Weights of a small transformer language model: no biases in attention or MLP, untied embeddings.
MLP neurons of a small language model. Each row is named by its layer, matrix (down: output weights) and neuron, and shows model dimensions 528-655. Each number is 128 + 32 x the weight over its row's rms, rounded and kept within 0 to 255. Numbers have three digits each. A neuron's up and down rows have the sign that makes its largest values positive.
A block is one neuron, or neurons of one layer that tend to fire together. After each block is what it responds to, as a language model described it from the Wikipedia text at the highest values.

L3.down1025:095079088098134107125133105120120160095182113162089126093164098133163123118098131102081106084139156119101137103159134082143154159179112121166152160172092081111140109121068109082151100118107181105077124134116106117177146159112092131074139124064158148136109168105096075144185149142171137143153127107121190152090100041103174158114110100158133174144101179185103160121115103146107121041141
L3.down1100:111163120083120156101107058064125174154143144122216114149086112089183168135095127124108128119167131156211103100156147144134109136191114172077135161139082164187110133112047166109155162112167133161115145112092084129167118147123119110122169126000136119111139147083133126197069178133121164115167156149138103145134108144167201139138127157091094130130098137144133116088133180192158137101128
L3.down1301:174102151138128141156183118130176079123154136188111118127180147131160120170153129133153098073129099174092054130123164149105122126147088150140108162114196140101127179125067154054143089137140120160132102156136130117103152152140134179180158140135080151135128107033085147111097184133146126130204176125135142086096178111167127119132136088158136164117118111086147156136108155174132046100157
L3.down1639:030125170132160113129114111159140103145104158061138117112120117203106159122104172163100126163126129121149069131117085133119137152161118112129141192120156151105101143120060101175160216121111115119133153120115101128148158115113186126128124075134146116140167152127082099148137255147114137171094142187137066140111086134159153162136079098248134185174062194146161176169103120076140122100096
Responds to: Mainly "United" beginning United States/Kingdom after "the" or "in the", plus American, U.S., Soviet, war, and scattered mid-word pieces like W-ar-ped.

L4.down67:053138119158118103173126167111145113159134131148148169084144129160157135100108128126108143130063148135171103151110142176129101092112090113128196132046103121123023151081109144138132117158134140166179192154111112150104078139161116100087155156133137113141154168091167212125168131100096116111118113179122098167130090161125167126146179150139092173157113109120176045179127148116201146181100
L4.down79:145091095133081100129135148116136131119072156125147144131172145144114156130121115141130110118090131118084163113125139163117143100149107158198149161114132113155153155147135102109086097095187105114108212105153184147160134153101130163118141143117150071147125099123167124100163080137118138085081133060091151150135143134134094112103119117136157169102124136117186067126127163126168133097144
L4.down95:123109143148116106096089112079110116145083138107114076135081116151098097154146128127144113096164100162066173080131123088151095120125201127104110114199147050113133176148149130077146132101151117115145155171128107114129167147087106099112137109073153092139136110135152168132128136150144172117125105122192156094119138104115126083147098068150094167124145113145131082094129110255107164199173
L4.down166:119103115166109090167117160168119148105154135163110098123173092123114179106143121115168206096133154114133114159125113133102062131112153168124151192152083119112164186133120165104141136146165157166150185091179105170137146098165117155155159133127129183131155156132130165130093204128103131161127120100117128138100094110141152035121132114147103184145123108132142087145127078191166146141088
L4.down269:144130160160075146073136167136104121083132155163118120121167091136109085083191172152198153113114105109131091145118151078136117106082169112139083084087147119133129115098081156119172128153169170126148155122197113121170105119139161138173123157122176197105141090086180141123141142128100134060106122113152144142092189106125113112145142114183092136111117158086153118119115196195151131151153
L4.down500:113113074102140114182136076147132117165161098113067091075131131105121184097152156148074117099115077167106113160149135154123139113133179130115229134088140115115141145108114129126167081129184123183096144146188086132150122109161103077072131146073061111078147128122148070114105082107172086116079118103156135157175130128134131129132110114033148122137087155134130146138099130127136132153117
L4.down598:110119079159124163158140091131176194135140111083123133112109179147155186098239124154107157165137102071108121167111145145127133023161148114129158084112111165113153102082151125159155093135178096126170183059124133165154064134166067118124101131160114147109183105184080101080119103108177131101142132163147148122084138112179189065116152093186121100135142152176121142069113187078112113153141
L4.down710:145085111150102142116115060134129126120146099161201150113173173094079134113147159092094160115124063108107139096143089129162094092117126134131152086103081095095159100120093139165109160202162183093092149161128148116039095134102196136103140155097115107148072166108180146122069167127108194115090124086142113111088128095119111163120109151123105138109121185145143102147121087184078126161130
L4.down836:126189108198087123121139165154119120093086152124052149138143153118171179104166038098115192128174152179106111123143139137138125108175128057122109144146131198155102094154150112142100082125093230072128111152096131134132108092122183160174193147139141105068101096205111167135103146097112121124140179105140139106082123029129152187106103127147115145120131107092190144139141136062120070140123
L4.down924:114129142139160127165108160125081120098056129120120151122154174201113166112162090139154123117104140082148123113130097157111116114031122160134128152101134148113139120147150127186170109128113122161035133105136136134073092134118176127144122134159100146092102112072139138100141169139140150156132146096096127210185119110150193150104118122165150083105165167111174049146166142151167053153154
L4.down1108:097194123139161090120135123201140112093170090113129104105157114144062111159086113098162154119114156117086115088089144107145120111140063149173137116139144147157067123186117095101093136095176118146173132135170190106109133141174118125102110162160120117104113120058112124176146141128158123143143146129146168058102137126145181127062145114119115179136189082102099075189180141141136113173187
L4.down1391:157106163137115161135139104113105120116154128170169158083204136082146139116114100096128076123149072121107157175101067105157120106165093096127150143162102178163156087121103150183148182160148161142080187167177148130124096161094130100164165131077097098144160088115191122114113140118145090155163163058156072095110121110105092136148164116163096099104122108099089174099173144179120157122153
L4.down1502:158140143175130081151183121169142117131200141143147106108124130105131208131093104104092120136133091151110185156065068143191135147131098125141143155138140128141095132174093136134147178117121126150106140086103107096127165121143124114132125152144114097133130169144135201109147124155114114155126083123069146152096061113150095168145126108144108162081103129074164080065143140133164097160089
L4.down1574:153152124133136094135135176164109125138099106115130102088148141156166148084110129146102121131149209102152137116142185122127104098141088079148130141068095175072173117163131108148158084093090159148067119091131186124102144147089167140069124104065156096156136129089059103191138142124171195085162068135066076119137147073116105146097110097179184142134179075088098163084160069137115176142154
L4.down1637:141173132127121104114167061134141131076176147134134200189111126106140151162131078198098120134140112154112145116158163150157179065110103131126160139156066138108145156104125132114138125060136184146122102138103157175098108170121113124163118118161139115120061133102117118064017101111171098145119074087153106147170096174210144134121153134093144114127119136188146100073200091137105158072109
L4.down1661:107144114106175099090103107108116110101115184100150159208111132140196148138142097193106147174087106129069149090163133090100133137162166159168135159139153116103133158123130143083134066131135210104111088167187125099116116162128127175098138088134182116157162181111172175158166112084105116192182134157141180079113122078145108144078101130156159156148049123140091119144059182243075070110121
Responds to: The word United in "United States" or "United Kingdom" (after "the" or "County, State,"), plus capital P starting a name, e.g. Pachuca, Pelaitay.

L4.down169:148109115086176122120111128138167065104116149165184135155140116148134101113091097084108163177115128156135095105155169149164156111162120082142078099149138113117172140116153124144158113133149181145098103087193148165108142103119073126133128143154145144132130136139137087117113140116146114132108165149127158095127137131116143130111084185159108137141137077083140135194141066092067125133132
L4.down186:142079111091149144128214081220127079108135152165112142130088155142109143133081068092126164134065155142148144189145125071111113120169156102159139119089132117128117073124114116103149079141128138182168138153106125144167104090138176131115169056151188103128071146115108136126122184166102141151120116096140205129148157161117143148126146111171104154095122174096135113138106110106124181039121
L4.down213:130158096134148070162166122133131138159152107153142129131204113153175097088110072085194096101149125147122067084153126139142126103126159101108104132138147206058106097142157098097130125184075117111145145093141151148098151153098178086172098141079104167095089147137119124128100173148134098080101066118152165170152113167113156126121211121138145187069088071104083140124171160113116104142127
L4.down370:098155141127198116120212101154093143165180180148062150122117148164100173061130077189093029122143094124106133111111127115111105157148158122135174115149089119156147080155101162108170074105166119128114188134104182171134168161150067119114141180138146166066099150117086156102133079155115075097130176087167115146131159169117138159144122172090149147115123163133085146116159113129092150133120
L4.down686:114088117145115132132120183174126071093117153146172141144197180112155112133046207091139116125110155127127139117105113124133151137120156121127255138093162128088128105141105109154184160123130123146116076146151124117117129119071185133113131107142132136127121096170083106088146154195197098100106116159128047120154165115162058197137125130150136037128121099162155155123079152091130125112135
L4.down725:121168181163100057174116079006112175188070127134126087133127169115144090189160155113129140170115071193128172064165136175133104146159081148125187114084147113166083157105137059105130141098152139185170100146067161175130082159122108140093102128130166137067147112075115118125151155135132123182089113124100118161126122102189145136127145129103112136183135096162095124159090140091116114130095
L4.down739:158109177187145077104118060125167135127107154141111107097112137129085140116105122110083151079102152105150145216113110144128156129130125085098121034101098081099164111105149138147123108120125110138163101113113167120167153122189151119143122175152128183124120126111164093110134155135150136089101175109137127184161138161138111102120158141130097060231107100129128111122135147051109121105132
L4.down957:106141127110118138166168116135113070118186099182159135146147104078132097149065127123085110109092101118167139182040106125124124121133097110086153138153151124111138126111095140140113121126120193157153108167126086174115092130139124124115162186129089155048119095174154164121112225093148135113130141092083094129079097130139134138137174146052130120052150148152121113150130139112137117175145
L4.down1003:118098104156102124042084150126117131182101150120098192080057097158120148113128106142161107132035123187170125117159141116093089106105135135124034150109071105115154116126169112123130124110062119087133041087150169112096111156061094124098148086081140132175106130104107080124158123130116142143148187090103159131091126217166139084130109150064116069114109159124067177159134135167161135129173
L4.down1396:147097070136100192143079130179158117136081088177120165193133233138115185104118182144102123098163161098111084163144100150140176093127107152177138181191166192082123110129165091127139066100163069181091048077097149076096139105185051057175114131090107109128138120186118115079180053128133090125167133140132083107097083089075119147133187065210128127110134122139122118108156154177129073104110
L4.down1414:109185118098112135137150154118155170117102111116132156103139096124148139129138094127180179109233109086125078185117103131165167108116138126126144147141161180126140156100124148141144151172149094115128144160126077184186138061135128062125146078096161125089100054185171130162146213203122152116168160147105157141209086105137163123086160102152157164152073104141165059067185147127164105190113
L4.down1454:155168099110117116152144108082130165135120155128120119133107112148135100104170125097130131081131167106194090125115052133137109141109168125178132062133133109122122135167130118083175103139172120107146088103151091152069138136115121088140121124113117169148146116077165145097113199107105121129073145088105163109102155097089117092148121072160100129113082150129121130151151151201212163114113
L4.down1648:157115215114143187145130179147157141172116167033111157107117120109192127098185123187088107151123137092142106102136169118151062226145139168116076134154123130064111079098101141195131132118084102144159114124141108146131136134202093110138137145140151203119152150098078136149109087052128124124151169166137127096124116082142117130140105201114102122110150143169096178156146145134087116114163
L4.down1848:140140150162118112121131166161055118148098113145133113085188231129146114102122088173098158127084094140177111140120142130169130143148187098148176141182078101162118133132111090182129093127162137175125145140148136087099095083073172184106141092135133050155159099124077152107132204155146131062147137120132107190112124125128111165188124141123124125140178064110148094070093236092130114087105
L4.down1980:134148174167087177145148097134162172141133181135136076192189117141165160094106138145155148153174141113115183069144156101118145085154179130132100087106065146126131169112124085144141168130164132161128176080121122126148126121127097130100126086075206229130144131103082142134121111078110137094129095118114107109121166120184133089158133136136172166104160143100097137034098122104126125155157
L4.down2028:104084138145159102147161122077100165153102066096157122156110135105133137104130123081125103169162213085141151146155134079160102181110142069077131130181128172137047112147145137195136148143101127159097156056095089163127118102083122101118136121143129123105184040175114087070185115135204070126149053114116110096173150124085124140112123138147139079061134147131105117071077173093124095117153
Responds to: Last token of the final element in comma-separated place chains, such as United States in "Gretna, Virginia, United States" or U.S.; also Jr, Bros., Inc.

L2.down1035:156128131143108071174168070122099087159113140100106094159078090121124164096155122107082128068134098152152110080076127113171108144137094089116125068080128163160124178109155148111139103134165093169125163135135198147087132120094111136152117125101136101085156111181120126122090068189134074116156072091155113103153136098130162081187153123100150138155093127154176165130154094140125133174144
Responds to: Colons, dashes and commas (sometimes is/was) right after a noun phrase, just before a list or explanation follows, as in two versions: or two singles:.

L4.down214:103145115017157120123159100120122145111180157143181103123081065139134141119125114030139198140131162122202208093123110126193111175162030165101144141148119132122111184046188165161134109122209159122135126131125081101107141164117128149062151130153108197096124137125111148171073067109164135145096167200086218059135090111170138157167208121065082154141112142202138164117126131181073089169163
L4.down539:142109185144171125117127129110064098160087114174093083133172059137079061161096168143126145116118094118180074068156155092135153072099122157138173132175147142161109166162103116107187146122131147180137151114205136146140121143134098109143089095131135122140148091096109144134121125112105134132115118126101128157129173142121106114097116120138126117137063133080131122134147193158105126119200
L4.down568:144145175156141140166179099165180072151106078138108137096145097135137126176172111110105123087138117055173139115189090107155126115095086159131100145100083097109119131150135077100134121070132157143157079177170136135159130095153132168098110155155116112122144064084191127123133163162149118134158164106073206083146122113044148150136142104117110091186128108196154152133106139144125183110169
L4.down758:161152104125099099157110144140178183101111130145152118181033061154060144097107131127084067157122144140090156143109128139101159199138122118091134094165082081151147142170140104108117166196154126051164170127099151159138136131124102104103141049229153117153075126122103194171133131132131177151172152134102133082100185228124140143174116175088124086153157080187083111147176134158074163097078
L4.down762:119108161112127122094177185103105098088144074171096121143141154133115108099140058183142121104174134130096141122094101169120130143135113146123200100124129118114129147148144115176086116153102083136144142126134118142133112126119091161129134227183119136102226144095127099114151125193167084097186142139094128146111129143143122155121121124111116121080099156106095082121155160100197159148146
L4.down875:143080106168139139029115130176123139137165109102115109077091103102127135124168114093124135089120155099050134136155116078130107166122150176117150143101074082152135149097170119152146111141107111145090120181144160078099123143158178111114070144138146151102128109118131123114090147093121083137145140095161112148082096155158160110137129112088175170160099100149124083088099090122087134182097
L4.down1006:119098138132104147165070118129180113184132124200128105158081103113129088128122130102132142102127114140148087158121138090156126158141081150145140064117102111162089161171171174122214117142110194129172108200139144188122090110153144133157120120150088131140160169130135160115094110126081113128149103087109180087178140151142110137184106110094213131121102118146154117142131180113102167170128
L4.down1040:118114090134151111163156110105147114139128115119148122178129187065144096119149126142106121145102098160089182071123171181092135204139080127177114156091085151075105172089089118120097160105098141119109085136099178105098049140127127139135088159100169094173108132189146116118140149125112120131125102166137117187098139142111127117152166135153136138131130118185138138133120110111107099147091
L4.down1129:133171155124095120109137101177144133136161111154113156135103047122156107148115136162124132132123142127198124077081156146227166133139070176197177093114141120117165097070095098148138206142080161072154160158218120089054108114122128094110163138132159153126131118114106104099092142124098136109156081133107153159185120141147097115093133126071072150085136116180144152109087114150122127102131
L4.down1237:181168075108178163201094100159203111172196097147157158169122113066103115104056065151181135121096148083108067125123158090156095160126109194160128162144134138148098127151148128156182125150123132158102100154143126150144116136082116176095144119145163065072143079049140114106085148178073097166148118144137180031095081087102117112153189122161169140135109086102093156121091155161123113139132
L4.down1492:123218100093159124148169156131190104138137123140138089151087103181192107119130144050122111077087071121102136125175130179121101113142130113131099093154132145111135158145103120110124148163131164170145067140189170164138129105169150130122118150099134149123159132125133114172167070151143148152116173112153137082084173139177132120094174096104118103121171165140083135148155135153104122127140
L4.down1631:116173144079182205132142116192109116186157106112096102123132147136111153173106185185144097124155128147140149115116118132117155115148132112154127168111147074111110153140198125122117103127164088142150099112101114109113165103125092118065096102100075129105141126069146173120154132083092095129136124163088138129100174125153160126060150146165161104195143122168166147137124088139127152141111
L4.down1723:150120154146154184172149143153113125163158092110122135166197100056171168161113114157151141156158086088171099110124170146088073183132101144088171128121142162114068152130090092150134080059112184072155202109122129149126159164130098098136151098184165128146132111178136065059141103185148133109113114144144142142118128128151078127185132075135104129161111112173117144103134129108141135095151
L4.down1939:169186133162099148165141119107106084127172139134110160155147208095109121099153174141150155144127129104097205171086172163087139148144164143144090107133104099165114104147145141172142165081156148125150162085176089121123069138066058179057132058181169136116226106057112148093110076089125113202164140131125121130111107156109174106154122129112139157177123088169093103159077152138086176169110
L4.down2006:162137144148198128104151122136175123114140076106132141129180113146152091114095113148141137160151160126140131080145092083084157112102155137158147156149146085166136193123113056133190198117132170071125067122179163138139096129103170182089074151114112156131143094050155073134116100098158123085117106133136102121137142180118158058124146141121087077075111147169116038127119067073084164149108
L4.down2045:085121127109126084159119194115199053122147113114125124176173205143114101129112164227084087046155114097150106118122102110174133144156077148146120100195092127094068148123078106201115126104098146142109143125187143142176130113118153122156164120129102123144088104062077126090171125197110181155131131176115137123152230111161102116149123154123121140155135128141114077140148134114180150085124
Responds to: Column separators (pipes, colons, semicolons) in the header rows of Wikipedia tables such as career statistics, election results and filmographies, e.g. Club: Season, | Team |.

L2.down1140:130088122127117082163067095143156199130131112118139132156046158088171102142138085138089117106167145061155126118136089122083096149098127121071125150161131177137118098109114150112190067098063135148109174116139057084134095109185087148146152152124191146115142151085135097132097169138126072092199125158145144085150149149135173176138131129178162133093153099145165131091141070135121190110186
Responds to: Pipe, semicolon or colon separators between header cells in flattened Wikipedia tables, e.g. Month | Jan |, Title; Release;, Division:.

L2.down1864:128146144126103169131159130146115070145117182195139149166205110096175104119074215132129136108098094148164097192103151175165142156186147083203127106106109143130120119183164093112110078146071106155143191066094147131062126203144151100069041098124104104109079070123148136103107161128157105087101073105109079096073112143126155125112149132119153165125161099108150116137147186165107134087137
Responds to: Final token of a country, state or city name, often after a comma or first word, as in Luxembour-g, North Dakota, United States.

L3.down1008:150119177111181102096126114074173110115154143172139147149139142144146116126133145166150141126170108078191098123140149159116119168162141081057108142093116106125116123133178145164098117082181130065105192047157168170150138080116123136140109138146119108118172108126117104156144149114197138159128119170053098189120091117122139118156153101063064153135157101089123129104104156164104113169163
L3.down1847:083149164077173163164172158102145084085094110178125123164088161137128106137205135142112102099143138131169097138167063161152174146084111152179098163122090107134078182157093138102178137085134080112110169107106109142163180175062175078100119168168130124122149109129144118095112188146166132137032172169131097131151142162137154130146093112180111137138154143119101085169124106144057087163108
L3.down1944:073153161158022110122088088116155132130114137128137085124138116062096101162089128129178088155121124123123086141112109145126106144136128154116110178147193160130146077088116129194130108115108157126121124072193127153146127139157110181133149058052155106106118156110170167133115156075135114060099142214105085118140167161181108153159099162149087127157201138089087126181118115158109179105136
L3.down2047:137104157133166161114151154169139186126118145123110109134082104100109105181125100124151148125173108127131100108174109071028108108142127176121064089098189080141168155139131126054189132103120050126119124081128143173140098115128109160132121185155136161169135144092141159164106129144078132100153086141104094128178175124129134103082157158160051117150159130119196135127097155030117091137137
Responds to: Nouns and verbs naming where an organization or place is based, especially headquarters, located, and venue names such as Hall, station, Center. Weaker, scattered hits fall on name endings and table cells.

L2.down464:185188155123100130109104112117078105183102139130085125119157114210150088057092137118131156130127059203130074157217136125139153120159145079103125187175143119153133164137098111147049127117153151116144167074129074088081188138088171135127112090083132147118103116106128118133138142071150144110123148149144160149159123128148096157136086147138151122163121120183165105117183120112131099146095
Responds to: Mostly " United" in "United States" and club names like Annagh United, plus mid-word pieces inside proper names and words (Com-r-ades, S-ut-ton, sup-por-ter).

L3.down167:110116062105163154108112166141129205084113106165104135182087115186118149152131109154126132155178145126077099114147193161105176132108129149124162129114098099099106093107127086152173149134115109191127221100119111090106114145114187191111126212079130130041161131110071153149095122118099115137174112129073151135127157143158144145099102179108104075136050099131106082136162120072204124172134
L3.down415:108094171151092101075109118171135134163154182129102086154091054158105159072153125142097052096134193116144139138130145122151155147061086132115113108138180122121129115187134167143088151106169096081098155129129104141112107101124148212089084137154167101072144137120062115124115134170098130108124162098166105123110122069124058141169176155119105143150073114153126109113109127081141075156101
L3.down488:124058081156161182158088141132178081194121108175160136144077071124092163116117114117067116128058166075101084142112105093149114164107127142108113132101088145156142103106144136151121128121124136127125169152156079140102153137064110112132082158110115102150090115125115113099174168132152152071166094152147136065210163125097081143175159129148076142188061128126116094101110139155180137177127
L3.down1292:131066123087110105135169146034154144142127088120174113133112193103105171089111109108146139191123106116178143155145140116116158150129167105099177104122156138114106170078111063081144094195126125144107190135140118134133101169129152131169118132115083103083072153130066160129088045114111117124181142140180159130137102171111108145202140110098141092119106136119091157131090157103137072141255
Responds to: Column separators (pipes, semicolons) between header cells in Wikipedia stats and results tables, e.g. Apps | Goals, Party | Candidate, Nation | Gold.